config.yaml
n_layer: 9
d_model: 384
n_head: 6
n_kv_head: 1
head_dim: 64
d_mlp: 1024
vocab_size: 8192
activation: "swiglu"
norm: "rmsnorm"
norm_place: "pre"
norm_eps: 1e-06
positions: "rope"
rope_base: 10000.0
rope_fraction: 1.0
qk_norm: true
attn_scale: 0.125
bias: "all"
tie_embeddings: false
parallel_block: false
init: "normal"
init_std_qkv: 0.0263
init_std_o: 0.0
init_std_up: 0.0263
init_std_down: 0.0
optimizer: "adamw"
lr: 0.00123
beta1: 0.9
beta2: 0.95
weight_decay: 0.08
lr_head: 0.00758
warmup_steps: 344
schedule: "wsd"
decay_fraction: 1.0
decay_shape: "linear"
final_lr_fraction: 0.0
batch_tokens: 131072
seq_len: 1024
doc_mask: true
train_tokens: 1312000000
steps: 10010
dataset: "wikipedia_en"
MLP neurons of a small language model. Each row is named by its layer, matrix (down: output weights) and neuron, and shows model dimensions 224-287. Each number is 128 + 32 x the weight over its row's rms, rounded and kept within 0 to 255. A neuron's up and down rows have the sign that makes its largest values positive.
After each neuron's rows, "raises" lists the tokens whose logits its output raises most directly, leaving later layers aside.

L5.down430 [185 146 101  95 159 108 111 147 122 131 122 155 113  75 153 193 160 130 103 187 155 102 113  76  73 119  95 170 191 203 152 131 105 125 120 126  80 128 162 167 144 205 164 232  90 130 202 170  81 113 156 126 125 143  97 130 104 143 195 155 183 102 122 180]
raises: "£", "Portuguese ", "Parliam", "Centre ", "Parliament "

L3.down962 [151 180 116 108 134 141 110 179 165 127 106 127 100  93 177 150 126 113 134 146 115  98 127 158 139 152 145 101 139 164  92 117 129 102 115 150  75 117 120 131 103 135 100 113 135 137 120 139  95 121 168 124 152 122 102 172 169 138 149 115 100 121 158 103]
raises: "|---|---|---|---", "| ", "|---|---|---|---|---|---|---|---|", "|---|---|---|---|---|---|", "=== "

L5.down683 [133 132 109 112 105 175 165 101  95  83 101  79 101 149 146 167 105 111  74  57  92  91 133 149 113  89 154 116 168 131 119 114 216 126 158  88 123 182 148 132 188 125 138 140 162  83 155 106 114 151 134  70 142 124 146 188 118 104 148 135 116 152  58 115]
raises: "place", "place ", "defe", "position ", "atively "

L3.down355 [127 144 120 114  94 168 118 173 154 143 129 124 120 136 162 129 139 128  42 130 116 126 115 196 107 102 129  71 112 112 118 126 164 122 106  99 131 115  88 133 132 119 122 109 125 148 132 137 109 110 150 148 154 101 122 152 165 145 134 137 151 125 116 144]
raises: "| ", "|---|---|---|---|---|", "|---|---|---|---|", "|---|---|---|---|---|---|", "|---|---|---|---"

L3.down675 [141 129  82  79 151 190 153 199 137 130 107 147 140 109 145 114  91 178  85 185 114 105 158 157 124 128  81 161 102 133 137 126  77 135 126 119  78 154 173 138 154 111 129 125 113 159 101 135 123 148 156  56 174 115  94 157 173 123  88 106  97 151 177 111]
raises: "Its ", "== ", "According ", "It ", "There "

L5.down274 [129 145 157 110  84 136  97 143 155 184 131  67 100  83  76 154 142 114  60 109 139 149  96 129 176 119  92 169 143 163  96 152 126 157 122 146 157 110 134 104 178 146 123 110  96 114 146 118 170 107  90 184 108  94 102 106  74 152 155 142  99  98 136  99]
raises: "m ", "/", ".", "-", ". "

L3.down492 [187 117 148 122 116 127 124 172 122  66 116 120 131 161  63 116 143 185 163 167  56 102 126 100 136 100 135 111 123 136  52  90 102 125 120  93  85  97  75 124 106  92 167 135 141 131 162 121  98 127 120  99 132 187 146 121 112 101 119 133 137  77  66 119]
raises: "October ", "August ", "November ", "September ", "September"

L3.down886 [244 115 123 117 182 147  95 164 171 136  77 113 107 115 129  94 145  75 155 105 130  84 160 166 128 153 164 156 133 137  91 102 157 143 143 140 131  70 227 128 148 150 104 189 122 105 114 124 107 125  98 147 108 112 124 186 157 141 148 104 102 121 107 126]
raises: "He ", "His ", "himself ", "She ", "he "